MLP neurons of a small language model. Each row is named by its layer, matrix (up: input weights; down: output weights) and neuron, and shows model dimensions 0-191. Each number is 500 + 40 x the weight over its row's rms, rounded and kept within 0 to 999. Numbers have three digits each.
Before each neuron's rows, "fires after" lists the tokens most often just before its 100 highest values on Wikipedia text that the model never trained on. A number after a token or word is its count.

fires after: " R" 22, " r" 16, " al" 12, " d" 9, "R" 7, " t" 4
L5.up577:537505511528483488510530588479494433497523585483516532552454442497537521382499592507448429487462484461541443522518513537470496475463441505546559435461584442478455546518452526530515523553505497523572522462514474497575498493552460489464480479545509503443501524536528631451480510487512491508511478487550533468531530566546569489477463397422424519511485539596496533521472497502491533424501499486500523540482497491471508448523446474449523525532486490548571541520455471523444520482419434536532427526521477538439455459512520478478506542488490514487473501494462510530572466479537503512
L5.down577:467518498483540483495524473412468472605460570453556509540505552581535446440446464489524466508532551514456493533462448513509472483459498555485475523516523515502508483524493495556454507468526492536576517477452504572475529555483547466522533459547495474553509449493440418463422544467542550516446501517464479461460484487453507525492583517476432539426449486479505494518523495540483409451621539514490523480492458500529555546529482503520483486510473522473491556485543493535495451469530529481534504525446471471454538501525586610577518509419445484510503478486589463483475472474491463587

fires after: " n" 28, " N" 25, "ic" 6, " int" 5
L7.up444:489508465494502510493448447469458531525501461437471582494519489543586503475486446493474455525501522470522529479508477498461484509481502456458434593534448506496557520479489488524478520434498536502433476462511529487511545516529459557592523486519542598474478523534533461475429528570480489574527516464493513462489518528412575502524510406517437492464546494524538511448523532538571498476534543424433452434513508497480494483576561483542520514474464559499456453457469464457474550464517450438552511545585475418452518509464500495536584502438501444533498554441548533494518537532440519555
L7.down444:536506535517446546413488480478533503567486468518485540494454511467484527507559557554511495546483486475433465544466507414513552532554533518453469506412438471504532443462509512455501480485545526473497543624482457508486485520507542428548554578471540551506503496473412408549475515559476459523464571480451438578495506499565446489564552523531481562509489567514498526473502513460492486508501385417487478498490497516487536474475544489484494507483534505509464593534489560485446572391413461578530501473491523538486508543507494480530475480478508525465527496481487479504460457480480489484

fires after: " O" 15, " Ar" 10, " al" 8, " to" 6, " le" 6, " or" 5
L11.up650:532519501494522523534557489482517523534512478425559491556576442529534447465537454453449497616437451504495558455469494503444502470495450493484527470485535501599497524553460456399430459510493521473489509516516504462462525497501532541504531487513571456528474530448486529483521439534510455504482522510470502486591534431453448558536521485522539576448471618569478445461473488510510451485517426469454531500543539513451495581489517473484475507497517455445472443528552522497513516530435472488544454538440606536478526472499475501486524473470489531565530496460435567533512579521463506510
L11.down650:487519491412458514507526490493484467401483494514506553548529481552540466506496474468480497514535492452508521434492489437515515548540504520540475591500449435462557543461533475569471524535441480543445509524501553443467526480482506465503518580408456496487537460514456485471467476506461567558516494493507481494584532552511522396546531503478491542508555490506540486495517503533481624509486505454483505510501447514488547444549529478463504467544612476529528455442486564542448464441460495476495507493494564564508517506437509431563536526465519450398542545567517509473455473509434512438

fires after: " is" 24, " was" 12, " g" 9, " also" 6, " t" 5
L6.up212:595486539453424587433546521517483418413531506424499523606471446529528507418477511474478485563532463515555546453561532566551516495491443498540554532482499544550494492478445513446452478579450501481514528516447476503528484523522410439545518571478476457512452525525488502480459536505475454486462491463468457400499463493493549495450462531545531535558528515472491518524535516501610499503468513539523450468437473501472498501456571474499469500543478460518518476528469552477462507454587513481479478574554434480516457467573487530515504501520541452494464527453497528505506502569497497516
L6.down212:553487514517514510543497523465455494439517502509548454419466491407519525392517478593528456534473565459442479619422521524494486525487482510482508429509462462449555534545470505581464472532519527538516395541498471550468436468503473484430510478458487501520583522495537480472602508606517519542520531591517505518480474536532442450509419436500448456513494497489506476496492498488510453475569544553486453547497539506489477480469479528495482501476485518503466549464533496547544415513501495493533465513458564580529516523525478530462528529489510502518463514598480520516436506465521476474

fires after: " |" 19, "," 14, "|" 9, " and" 7, " I" 6, "-" 5
L11.up238:491558484444435477490550480536476551463527483450512522447546525515484541490452498482541559509505478587462469481522524504448536545484491434494495533553476482482547518458497503527519601452515484488490476501572522514501518514497563485541511528529487481436477587503420477546395523580525466512540508538506506497501513477539562520532460506480470537556530535558581531442424479414479503578546482469537547462481510547517467487496448443539455476494512508372512463534495559413466525502473546552482463498530438562457466469475568473406467507498434446490467511489506525419506486528512456510
L11.down238:542512450476520449471483530449494464500488576537502556510492481532436556488480488589427503498484539410546511498465492527540543449512363463478547495546435469484464519486511516506498510514476419531468494431453548435554452451537456533509492487464488502465461451466526444530493468499428578493479538557548494532564539533531501555540455443528456508519575516501520486484544511485487512492507542517513456545465509494535515405566569429482561488489447544514501494507549560505576491475506533470505519453464504486509555466457467476494547526533524456561394527475544513534524499410520536437

fires after: " " 22, "'" 13, "om" 7, "emb" 5, "ident" 5, "[" 4
L6.up485:517458470432518619498502466484488475548546504471470482532529553476507546513475553474466427476511489505512438435475487522474488490539479470535498490514528537496495503465471492489524468546502541487520578460461490527518482474538475491466467518494514419538404477439460515494520530553505448503477499446403551439560471489512509454446509435520404455572545491505536536483511455513470456505514534471485532548487455468553492532478525551590432472534546443536557510487540452465417579508546554477481566550491521488492481465560470570576568536541506503450501548487461464497526619480470556528
L6.down485:484487501483525488531522464475497492466505580457448473499520496537503419437464478509498493505497488472486461512534608495480511449528557490497438528495536467507508493516503417422480540513523516524556529410542535454429507479557490502557541540458549517476501590505523553515475541475449506528484571433513427532537526548461442541447524592470499571458495511428567446493545514469511467550489483559514510454472496520524507555504432483502516451507478547517475499482486542474597500508466539559445494390479485539531458485515513432533496478409564588460474501517547530477491530548410518514

fires after: " b" 17, "il" 12, " ar" 9, " E" 7, " B" 7, "l" 5
L9.up323:489516495430556499548474496564458558460450446467482472519540495394523499494513451482543444531460511536467491441530525506502457489517470490476535539511386509582526464518485459487530468465508517482547478498537572505561533542539476502480568457484517478608530460498503526483462511467435528436578546569499623434540486535436489494453545499439465509472504548533509485439511483533465513420532450461568502559524526561450515503490505489485522427495511499464568476466484547544503576466437519458528508542530488545470518539552531464408554476500534460520475544510466496457505447468493508534
L9.down323:540494463495500436494466548489570510495440543477415443509507476515537501492469501467415528523523451507484450505527479438459571519503552555526500511528508480500505529483505460490490531428493556524471513524537527573447446468485442501554505561526518525522468604475500480538513540552556516594577507527487468601411538501465412474520533536574470525515493530500489542498468486511504521596507530476557389500451453487444540505520508473481495477509429427522531499547533528510491542479419438471521623516517473443456483513493469502499505500496454493456587490517465469438484508473496454476

fires after: " t" 16, " be" 12, " s" 8, " he" 6, " b" 5, " G" 5
L9.up103:439534554517523457474524468514528563489573472508494515496494525481590511500440607495460542525503485480447492481449457586400444520493532531432486440465517478483478521529484493497524490481416480511505446489526498499556571546494545527521424423539563466527533555526513422548435534535468480474503547517551602446514493498508542518476486559547469477488456503566501557570516485525471501470446524518555470487504530469468520494456497463586453541458476518514586463419421472526511483527489506430562558517498437472535465539456540521451459476526475456499503522468571477505492464527478473535
L9.down103:474564471536481524478413548499441505563489489476495537487540547472487479421516456490398529509546465505524506524488477519511550513429526485552548493445533529542505519580477498582446440437510528433482472430510520568504460583455523513481521503564474477427474498503509533488518496518478450521535526545502565472522523546499403460512546511457504498541495503474491596501405435474531529479446498509476498530574541492482484512464451472534505472472490536499585559496457506437454512411541532537555456500579457438502512417490505530533522485539497534517402446514545503482509523462541530465

fires after: " a" 36, " an" 7, "ite" 5, " at" 5, "an" 5
L7.up378:489514553512442525519478485500431520490509541463566428556488480474461514440524472513476519526579523528586431490568600537502504423549564540474500466539464494560417475465497429528412570444518472456553531548557555491559530532477566506500566449483431486547487516508430535598493491528534481530531440521434539511473467520501511554538460541472534515525535517507416445491566461509514479499549481522537444575514524460494448453501524469479497499459520502489493528492493526534502527497508494487471449514563457467463440443501432481485452486431487522544474460482504541496472474455457558457
L7.down378:474451511465509482513544513507498488456574503485521500501452553563570478486533492426461508497493457501537486559577457542485522470575539468528477543541548572525519529470530529573544561499456541449459481458450541485468510543519518481460505436478564500488445470512482459480491546585443525445505533456518520517470465513451507506458454548384514463522517378500543490487523517467529490561536489489437462388546519550441451502498475486473447548477489428526547493477506540547559419551496544429526519469493448526528466498455557525464433498511568491476468523474464516484559512483506577478

fires after: " a" 35, " A" 19, " an" 5, "," 5
L7.up343:513479534526520558509487507543481491510488483456506470529486529484445547429458497452479574506567472534473450483516568547474519482479524558521557533516486492543484465493499502480400539526558496507523413592508513574542547443481497527533432494489498495440470479515524514511541521531469540411486561456532455465505446493503488457495499591543504448469532498492440420483522464449525558465566592507549464503404586516540502489500474497484490435515494483553510500559566559493457530518410486526504521501544401407495488443503493550535521471459391505491478518499537552525514514485488522449
L7.down343:486580493475554509535527515519522508519541499534507465546566465511501476535491454492493521569431530438509512500483585510552480533614508496419459522473482545487506536484486506568582433516570522479474520479538499513412502472430486479505474525513475527522499524478485474467536445530505513528536545545452520451480508480518525459444423471439508493503509538475488507453447535562511549508505516467516488555578429504491503555492583486488467503516547477519484444504463521505563398505541606506441482579473487455402511470506459499530517435494549546435507514491457412471454417499419507477

fires after: " P" 29, " K" 13, " B" 8, " E" 6, " C" 4
L6.up406:497506521547446522493515418492526496487496520507458427545598449448536545483449482538504478562486463516498486458571434485476342506573471519537461526475515556480501441546515493495483492497423524491484488479496541514545528474459552421531427511448446492540542456520456484508503482514534482518520519537552504550485503569431503446475443506506527543515473450531509464445513525482570455595520490474543474498516550507545427463552508509504489607516561428607536497449524546542445492501579454473483498531527526487496536526498504438442465478520525562518488498473472520447484525456494489475
L6.down406:514458397495508476528541543531492486433473526500440510542455471521532529446521463437541505483523475471484508486527575512510574477543469416524424511510544518512481526516502500538574508517526504459514467546448481389520581465517538517514541460464585484494533475472477522523447554463493454476490617501555447444561536436490502495535463488473555553524540504544516484492530489454527446506486455493534463488478606495472464482481510475445509475496488545540477500482521475426461444459465563474504497506494570367469552538505567491546520459519535509514474498564569473450474470552575492493

fires after: "f" 26, " ent" 12, " f" 11, " " 5, " F" 4
L10.up380:379451524528573475516508507522537518517524488470516465558570473406489588523465454532546505480475473507489558514452496521520499420538529484467527522504460478472605523502468533504460590459397462478496455508498526449481516442442504534467518604514505458429536508549465480567478470528513542495482493478469521414529565519500474428467448556550480510533461502468531481466499485485504489537448459541517466547505494516550523568539496431459492520482488453543512513567414513518482509508500499501483529540459532540578447502507506416482460528502482434517465527544443472545546554451546554487
L10.down380:530482486493553480435479397512516495488427479496535561520533511557513454485507450465523502541558500498562515483509509374509460489468555472498513511458425588498525488496484521522487482485593520491523566479455561487475465536551524448572448531537574498451458490487499491493451481471519462455488544505513568469422568476493483470484523389508560510501567459478525509469519481579494550534506459532466460544524436463501548486571479456512554523533576481473489521494500513526473529483504541514491478503417459499508558444529532496493620498503591460518488529485442465452504462489435440481

fires after: " s" 40, " b" 10, " the" 6, " g" 5
L8.up393:436478515540461457545515484457500543544505417489435541468499479470555454521458488540535480477530503469534540473591412521470503578477544447516546462486553511487530483435496525517445518540478513597542518505540472444462437520503475510482451475528497543513534455528492486584496544516524442432499428547559483542564475511424450483512512557477533567459449529409462510483500501541483484501489488520535468480544542484439466514503541505514510514454365491576573516445500458574523509491486485481584498540530525477515404515534516535480475441490510481479439498543533415493523496506517553486
L8.down393:498511509608509499451551403484487538562497481484471524500486455506554522496495502442567515540539502467476529526442516469480387499520488446513512472543518504523464484546499447547514528429481623501521534451501532549556472494567509480536540456511526502553503492447498604503476553489562514558502519459492528487463456475555481466519499454518478480453526570497524471468449517500480519463458460431433443551460501583470485517472462526503511459480481555512510494496568433485490531499500389519468501451494459514529494401574529581494464495498503599548529478409466469515542513514517484521

fires after: "," 22, " n" 11, " is" 10, " " 9, " N" 8, " was" 6
L7.up539:502562511502501517509498489566459486482482469503513509519519487450539552510535449445516534523520543438508418482587535486512479442450515479506564502505556435504532516527440464533513518498550453405487536428443532526526479469489485601500470593463565564429506448457504526496405561538500490528471510494482470523483574539489507503513496453537461495506548492481491485483512553488527512566492514502435541460466532437407438491509578487492501512401448482494609450470522510515546545499500471535541508482500479454494471486463518446447575504489556519429472504410552514474465577521498537545
L7.down539:503553503537523525457543510495528517499475536500503503549501544476602446390505546493427555497504449480488498521496511514507489469514555539494494474487460560547484407600476500500601527519485499563555460441517393469511539490505510467519528516439509484462419505521538531508476430496502492556500465475452470495466452501498515475528464548508537482469539517476410548488539511460485486498589574528508513502414537529557485429424503487520473457540522509472514561503554499542542479497497492539411497528460437563518517475527500445574418508442485463579501508491475456534457449582500486509

fires after: " g" 27, " y" 12, "ct" 6, " j" 5, " st" 5, " profess" 5
L5.up431:456442456490497444491532437476484483562472537462550558500490465566578492452564524506464523521496594440449446516602442466506557567530512504529462507502496499461493470519533529419486486583459542508575545493493482478436479543448413532536504568516489528528449528479484444516438495539515518469526485491403502457528525574481486493483522462530492506508479481510506540478520477440541500491438459472494454496564576521498561536527502505510448506528495482463513488475450525508470493530442499470433482516457551547542478482516459526492466466471404508570458501608578546548542422519492540513
L5.down431:544530454479537411538524496476468480491571454539472446549521477469512466448559558584482440472483440482447519453457564490560530528572466487574580547506471456481476514426564487493487516525539492456459461531478507506539535490473540488498529530511500456492418522491538535431520411430485534522455476507550446507528486495473439479524525473530491400513601464512487531526479603480535475456526481506399560488529452481505499500540479527487550474443456434510490459446476457477530482499562573463459512525548513551474515509504566449483532480549539469550522523525488488545530513525549555513

fires after: " g" 42, " G" 8, " ev" 5, " s" 5
L6.up92:436446468421563459513487499487570460511549426504540510475494497564508555464517606455498517532497469486475526514458506498513511472528492455483550444481501526516488472413511550508500487518479519492433474499471524520508542487506454472498464479407517443488544578542507480465505467459512488400570480404496492565551501535503483523404500549525534519499450498451508492467514494510521618576468484511579517496493524536500554467556513538542490508478546458497524365607494464505537545455501516492502547446492472565522494454495469496462508515454550518514501520463484500498593469590467496476
L6.down92:504584459576451480499467503532536545518551574501556440473585511483430517552522488488513525495509487492478482538423502563538497469540538518463461520439463522437470513536524433520405492450540503534556470492509484447533506498540524510546498608532502575473427489512432459454529516516467517513544512507523445507459505500408478445472475492422426429544578454533384484477514557496391452508469533542510483453521503459476543460454496440488493460570519465513494545475506496507525524447519515519514518517502478539528542559507556453541510487491462511499484505524462478489474529539592517536

fires after: "|" 31, " |" 16, " W" 10, "ank" 6, " October" 4, "\n" 4
L6.up398:514536542552513422631533545501479549467543513503475504457507476545551519449588434482492498509494547518483416440449484534423545534537371512502515436536467531462482441504524474511526498508530439565538429512515519535484473442482500464506444518535502484495546485537484469512517513507521541489513578479578516492507483510514417486498457486584497499476475504567483482486485483489460523514458471499508488485537495620494472483490503526558502488517448434355556526515473510496527516569516563446508496524497468431433531477441471462430500528478508495576525553518465475460504517527505487472
L6.down398:517540484513478566396492491409441513495569447454459482480473588497470457500523517523471463534495450467549546546514561428596506524512500441542482484502587499507465516535494481599411485497513516489498475479460504475430459473516526455512522575463511504512541536483518559563496509524498465466420418471477449506572481462514539534498554487470528464558485513503490501461536563506525463471510543526567504455454556496477575503516490435425573511470512530530435499484573520442505538492485454479490498358467516562492489485524509533528500519425527512554502498469453532511521497535471525482

fires after: " C" 26, " p" 14, " P" 11, " c" 7, "amp" 6
L5.up715:581462519499530473498495425509514453504546543491500429478521505451465507525504517562531563487507578496479494521500371515499462556548452552530468518473501488445467479473513456485586516568566467509553527557517479472502510502493485453525541463452467508519467481515487494505476566519524518485556513536525453463479419475406541526539466508499567515522550481518499501508474447577461546484541507433457482492445487438513398557512617572445499479470487495584558539518523457498510509491527490509527435432465485545524428495460523461429402520478493491470538486461463567477499502528537446510
L5.down715:529515495455473511464476551580491487476528499551499468480476526550451505439512451547525493525518483505457506540501555482465535515530524475600546548515480492455472517516500446502471451541544497454425496499558539459609468503482533527508530503518505457555578505491537476523502471472500465489520526470530455507494514517393506507473442474546535397606492475617464491508443454550506523505446445537499476469530428412526496521462509560527507479452523526549409520471547492517410492452563581490481559543553445411464515470511479443495480498483502508453556502473517482506523508481510425445

fires after: " N" 22, " and" 9, "ic" 7, " n" 7, " Z" 6, " E" 6
L7.up684:529515565506447462469476483506461479547464514510536459558511512533486513459448477500462536547525492540460488530477514493500484543407508524523391507516435446505547533503447499476535502542557455496480457544554547515490572493529513557477489429540513516434463501446505490499518490553526452536462457513558488499442526532458485560546542490541433477472532530574567497426494468560498479456508532502436581475524450468478535480487514510492501561465475586434548428428464530483523529521490441525511518515559483437495514530540513494436569562470469477558381510502571587427498515503439497480
L7.down684:387497536512509436532553509501545527538434583530495498575586450432526518449450487457531448504505550445444450490526474485547539488500452545479482511436498503557492551521521518485494492491552576435551526510508518573530492393513469448483507494523477490523456491496507492513481509447515535497574494541491516529492465505496527561568445500502540551533512466538462553540503490512483410492519492425486477483513491561470472486481427567510526551518506440529470489486562573526516483480524521479472520478469563499466576465464514459496441424480557504534494475510516577481434448408461544410

fires after: " b" 26, " m" 24, " B" 10, " K" 10, " M" 6, "b" 5
L8.up504:477539466425482435569460411537500534468489543547536515534518447498558522494455527594486499537514535462482452521580512508519462484462484506451533561467557520532543590525508502515552459547500531438481464529467509566530533564488486499479497456448487510536453445502557474453467496510498569459532433597565531457528529523413480550465500473492512450514440425470496557477484530499511470577519516505552466455511525522459517573571510444488451509506458474459569469458486430574512472482478533464546532488510412493395480515526513420461502481435508494485507496537506516474451519536519492510
L8.down504:535513510539510501484505552500509375591497520516481506615521485496500484476570467456466522487496404525514456494509475453494492571469546545530447475504466531478451545485493424505554551524517531546504501506539517499515542518431496498525419514512423482597473482485571521509536504484471400463513464550489488487477581526502464498473495475449555593455498543466528550505487520524450542529481456460494416520537439598492517453469478564487485494474507559444513496511413527496492477528548499469523517490464526456502510504440458528561504524538522519453458463505424417497489513584522561478

fires after: " l" 32, " was" 11, " is" 5, " be" 5
L8.up264:481562488508529548505500493504501437533483451445473530508472491423542573474487555458490424463516521524471508552503469525494564541463505479509489512516516511457488486571513592475469463439412525495463494532464510466495424548492494409495530507481518460442487501480508521520568502471510517536462488526474533514541573508486519559516538560564498584462513511426536510507539459435497451539470497512534534476480503498484578486464469446494477489475535531574539536478447521575570578415461550477511535530473471538506436579547448537431603414450449425477452460519448494548509517490495500522
L8.down264:495494459536508550432428490479512489449485529457472456501535568467556426456495488525497416460514538500456540570473476566504481549551426495550457541480505484495534453459513483525448479528570554516573512455497454488555523452496456570616471548461490506515478526438414458519486486499490447489475511493511556483518461492518547516569508512481505536491506535428498470486521569520444507448528467493589450515563508489541491549479514447487461525494508465434538568463516495531467469553421514553472468504506491542517476502479479552545439522550575472469437470499554475490582464500551520607

fires after: " c" 17, " C" 15, " K" 13, " m" 5
L5.up178:488477539454462484511486492493467454469468535445451402436529503495536505520491479536504513532495541527526461509487450514525436525545430499530495541503609452470525500501475513510472501544446540608476525477504471542491514539506559537488444477500443495568538572450510516516494573518535509486549428484517502527519521486459394491492494472482458508527485466577464447530483473517556433549554469571498596474520424449488449501566522515464448468476489579510438481558494514443510553550478548528497542513476463474430553514572478407387502537469520481497460495509506500515511531530472505584
L5.down178:515461508529493533468520505551524484532517514497521532476560519490501462473477472558466506445547508436534514543586480423441551534525525522504486456517534539496597471478520480466529494406453534566480481521494529513512514484532506496484483486493562495516510514494521455516478520412413519468513561461463549433469550509426502562457446522400553497523489472564524460542542411538415533571497558479516445494358514537509527498490463473425492490465436472523448534541496564535514506494439490544497514517545471503498506472484508528492418592474464506487533419449552512522512514560529495550

fires after: " be" 15, " b" 13, " e" 12, "o" 9, "e" 5, "h" 5
L9.up35:487521550484465448480498515504513435498492470483563505480567498512506560605468500559415481633524513486424439462499536451440519525481528468446564454491481449501478448556543506477508547473502538549491472443544503438453478487441517508524464479493397470500530440519492476451499581459459471456492431561455532475550559464525492532528526555509507510443496485494535493557518540495468497552479524568544503514441506514433545541493509501529495524454527502472541491545501463492471489538518502383590522479479550480506438463487519459457566461543435529493452560524515577453518513537514522480
L9.down35:466461505538491513508496525602463523548541522532523509452506469400452452454523441477454449466461448476543539461465408500520478465471515505535545475537596499505486534476498491554511463474570461484495461497442436514575551522509534510485433468498559521491479499527565453494559476413517526471450516519420585509462473506480499457487567525535528559471513512468550527519442481507554496482535502451498512476517524456459523535564526488540587470455474503506482492487523472403466562511483509525425463496536515455575530455448536518504582405533447507522520564493565550502534480457499459456

fires after: " a" 24, " ac" 6, "1" 6, " le" 5, "g" 5, " A" 4
L11.up721:463446488554519547481532545485442535535480490573539520422530497511469515487446491522445515515535486502496594493521496529521481428537587546449497475480561498550442475411426477542544547515477473470474470562548570527460561533461505431466517460494474480526426508521463487585545567517536577459550517458485446502511489533480501502501507543526464464460475450450436498468485456496541465572520548499449462533511452552500489600504481491455426526504484481463576534501535523491483546491437414557487499536442466583546497505514491510515497525505515460530501567526521504454484477518389486458
L11.down721:529560561514577483496481500530471558439588524488463467508479500531384589540542483495541547449475505525566481481458508576559472535527449463531495532496546456491500530535559478426445498505456551537450519522550523479458540514432471478496541517506487478569506508451525501506498455506498391443486508508501554435542483466522561530448515449581536556460506492544553518478562481478449557529552426443547551531460520449514465479512486508493535514540524539538471453458512437480466467464529503480500520480460453470498574465471509483395522512511457519533512516501447499496489492465453535391

fires after: " |" 29, " an" 25, " a" 20
L6.up70:483473498540455551469549508518527488453547446504433513536430555512408475457492481543450548565496446554561468486601519503524502425504495482449512487538506509558497455527520507515426464546462490520500495543438456490498463589493445479484478502476471433485497479486603468573563498559509469474450495447454473483504478519512528507448527499486500547511470401528498484472538588498607505505558570530494530491487488468479521555528506525458515617487496463482507431544503460517541587460468541474511501518516504399531460513479478475435517458510525451437519544451517484523481551538484471505
L6.down70:529536510473525522548492504470473483453525515501586475499511471514535547584485466470508532525511480588548552463466478554503500421566509497478480554506474491441537481513588470558529421489456530533515434500589465501486438493461527476503452521481493513575536489520494445515536523571445488482496503560466491465538550440480453526480508439481500478422496448521435530540420496463477537452488470498456470539505588541488536528576524477466642559504519564442457519484520569490504480525543437533455445502515491501483541491532436491456500512402502456497473468446427518492543458478539504506

fires after: " g" 15, " B" 13, " G" 11, " St" 8, "e" 7, " W" 7
L5.up30:489447574445588564490577506445505489525512482485536458456537478530512546473492494473517494503473513439490493508508522462462482472467422511508496442559504551523480514414412532513435423523533510565499513480431490478537510484477515460487438532602490448486523544526585473551514504524478464470489560514552561553522534463487520524510532504452511521541534506541553445577517493503529446523487487512529579514567516471476559432460494513516435450489554498489519504506542447397432512574526499523481534521530509553480487448512400469479485525517492493513447576443523480486461515551524442401
L5.down30:473592502542417462514471467558502579463468501463508487452567565535463504475488575460416491543520536506501443503559532472511495517581577480521485511421473517437475509505462449533490517491461501544504534406474403470510553503549463415505505528468577501522487508428564487518561479554427497480537522508477523507482574525517479483514433422567495499503461387508385584509484568578561517510482487542471494453482518531519467454485475488521508526539511483531533492505525481523505485482481532478454475481548502576477509466520484466507501449494555580520492484460519505521513498489506503437

fires after: " St" 21, " L" 14, " to" 12, " T" 11, " l" 6, " W" 6
L7.up209:426496484543567560527547587497475517504444500587558539520447501480535525411478483465509510520526516414449507483496525540523563497499513470512487404504491475571516448473472531465429463465478478546474425535506487551457478529489419508469466532520477456528463542469549549547460439488436483496448548555546534492468483516513533548582544457484439555485496534502465489562534493521602484468514412510477510499507477530582482491499424488477460568509510492488537525528550527498487480531560543445519444529552537543536464538449452474435456530434560521489436524454533452496507505482509552491
L7.down209:474494471493427569510476530549394566516465519517487530507507533516524409459510535506574488508459480517480478503534469484511535519456547527577501565517498506492467503531506436498504500480492531608463525476487537544489450504464441493511491484532471507489562488459487408435528534544465560467513466508484487488510547493483511455528582372594569529496446495606492480521428510489527502516595495487542465466490502542501450456496505492502504424612463419482526538517570466477499564505476521501469463444408520517455489465463518534513506558445555486513459491480500503494467550524491444517

fires after: " B" 23, " Z" 12, "B" 11, " C" 10, " M" 7
L7.up111:487541531485486484534451517534458435564431467536444482508548485492519496583487476485567501522560495453525498473535530457443545514433417531536485545451474477439490543460496478592488507464502575494528480452512499480485529483541506490529495412477487533499505585500534518483499571491532480442540515492506543549548505455492493529462537437453436458581504561493500528482473469456511420482477404504507455462489540453507595550582564412462517557506448482527538443531512482507500493483459545490537471476465532495459505497495576480518488476503527508486527514466576456407453508543609493546
L7.down111:539560490504560491519542572518500491533510536466454535492399497475459471502513484457437502444525491488493521481479500503540459471551528499489510509481454497494486481562558387445536512440468460510402557557590475480486492530534512509501523452488551470561459474514487461429502508528533579497481548466535433494456500534505536524500441472506546491502539503491556565504479540461514511516529415539534552504503620572501488495468504462465479424460481538448531443481497458406460531517553462453520513576538482558453494477499517544522452528518505502472540430494504492515553490467445365487

fires after: " is" 17, " |" 12, " are" 10, "es" 9, " were" 8, " was" 6
L8.up352:526564544487503526469545466490553540523498551489460438523477524487538466481531528473484508522512559582517535486577436553481483492525534497436544447521539524455445495525463522522503417577447502490485454476511416488515499542399501474545508511438521483518378495506496521458549480506484491463447447519496515441475505565420594484523507508505489592513563453442479476506486507509407525581429534541463500511504470487551470535526539514529470551508464470498512483483436547446486538477496546518508456442431508452541507479458449520494596454509555442485533565529542548516480532450486539464
L8.down352:449485496468502504499466470496560453499439443581534523555474456452452536575472532521569498537494461527518508455431492523450430436556514524505535513543518460445573427495524424545477508505511493566440492440496556545454512566377443477522486476489459496516491559486514474525522539510471520517437540518602478446568547478520513504462465480514516543457467535514544557511503490517495513461471490513560461446489520492516489543448409505465508493522518552609506454461531480581531541460480504447510489470521560561497441452578484561462445514459491472450524464476528518510528493471557504502

fires after: "r" 26, " r" 25, " R" 9, "c" 6, " l" 4
L8.up660:513541522474500509567527483510488528502461508495438510482468483528522487445496535485477474518466463501525497499491518515422455501501526595468463531441471502482585513468450510499448530485491492519608414515488491535482446504521513507515509586546430504418558427532492535503528489529487544458471490438532512543515512500466555542517485522484477411442532513555539541528575415556478478467484510544467547511497479535514521452472417482425452565524451586459532406572508519561497480553511445550513463477469464522455495487571522478538486575448504541494386482516530496511500548503436461563
L8.down660:538554540495480514530546429484537555396463555524450588465485457512542492494512544478490432562545504486489514554494495461454384493487537474594490508461521545581488514508471504549542518523480555574500496463537440496479485462503482486481548514492559456564472516509521467492584452543488507521526466493517444437559494506550500472432509550475520488473540539447486503566492459512487483480483505462472483512410532533460469479533472387509533524497486454420449522508562505503502446510544470537494508527444452504444522444500556467583436530462537525468546492545441527541476464535439561543

fires after: "os" 16, "ur" 15, "em" 12, "ri" 4, "ok" 4, "ar" 4
L9.up413:553514574537433469531529516462494518466534453424493477454530517555470479574472595573493537500469484455529528486491467468529475573456493540501565518547560493454583465533495477488479517467497513531502525515505460516567464484447493520512480459503447500469578544446504556479468485484535457454516531466539498549488502406522497451475500540474552508513497491445485516504457475500556471540455465508484488447545455462491534521459457393556554533422462543426462503515472516452445531596528460482514444507524527513569536516525519538499392500520488440514480459509537496454600515484557558425
L9.down413:513485494499505557465492468432507529569501451451480500470549492511544551455470474505636517441446445517463454432492541507520470535535481466544422569506459468524444559459446528511454520476492492494414515503504505462505423516531481447499484461445572461567520466496448420528499541462534476515528553569512452466409494446525576522503503470464533497529448481509465481464500483513470518485463536411535532448512537444475545556471495480515480511450623462481553487470516524458578526520452510540489514549533515546512521482552540519503529534531537489572489501569461477460543542488561538477

fires after: "," 26, " Col" 10, " Fl" 7, " in" 5, " so" 5
L8.up468:525509476556466547565434536514532466447572442494499467475481524533473516474458510509457473487544543485394514457574427549526546451507470561489537478556453523443515539518484567478462460504546477523425472495493572525526435460482576533527536520473501545462467480516492576435444462530464483530480439428455476601441518491498584548514497504519492463496535590513535516503525521485437389493460556505460518477426501511508444515511485496486450485511475492485513524580514524506525517592504524423479488531557539445486477472508503466533556541471546476517482482501493501467589529555484461526
L8.down468:552481510462498493545540555424488530490511494556547572484470459466529452536508486477414470484542447507515457512526503498547550539403515483514478485532523508503473527502509513524476524546475513466526533514569551516531556513514418509548502426538513512502539473433531409537514467492462538514516516593471543468479572560480519433521453495467438490526485483514491560517497528552566528528556468509544478531519547545504480490431494592486528450432540510564436489516493483489511555452498419536508530445445480463498397468517418466499430530454507403533487512541546497506418545471473430480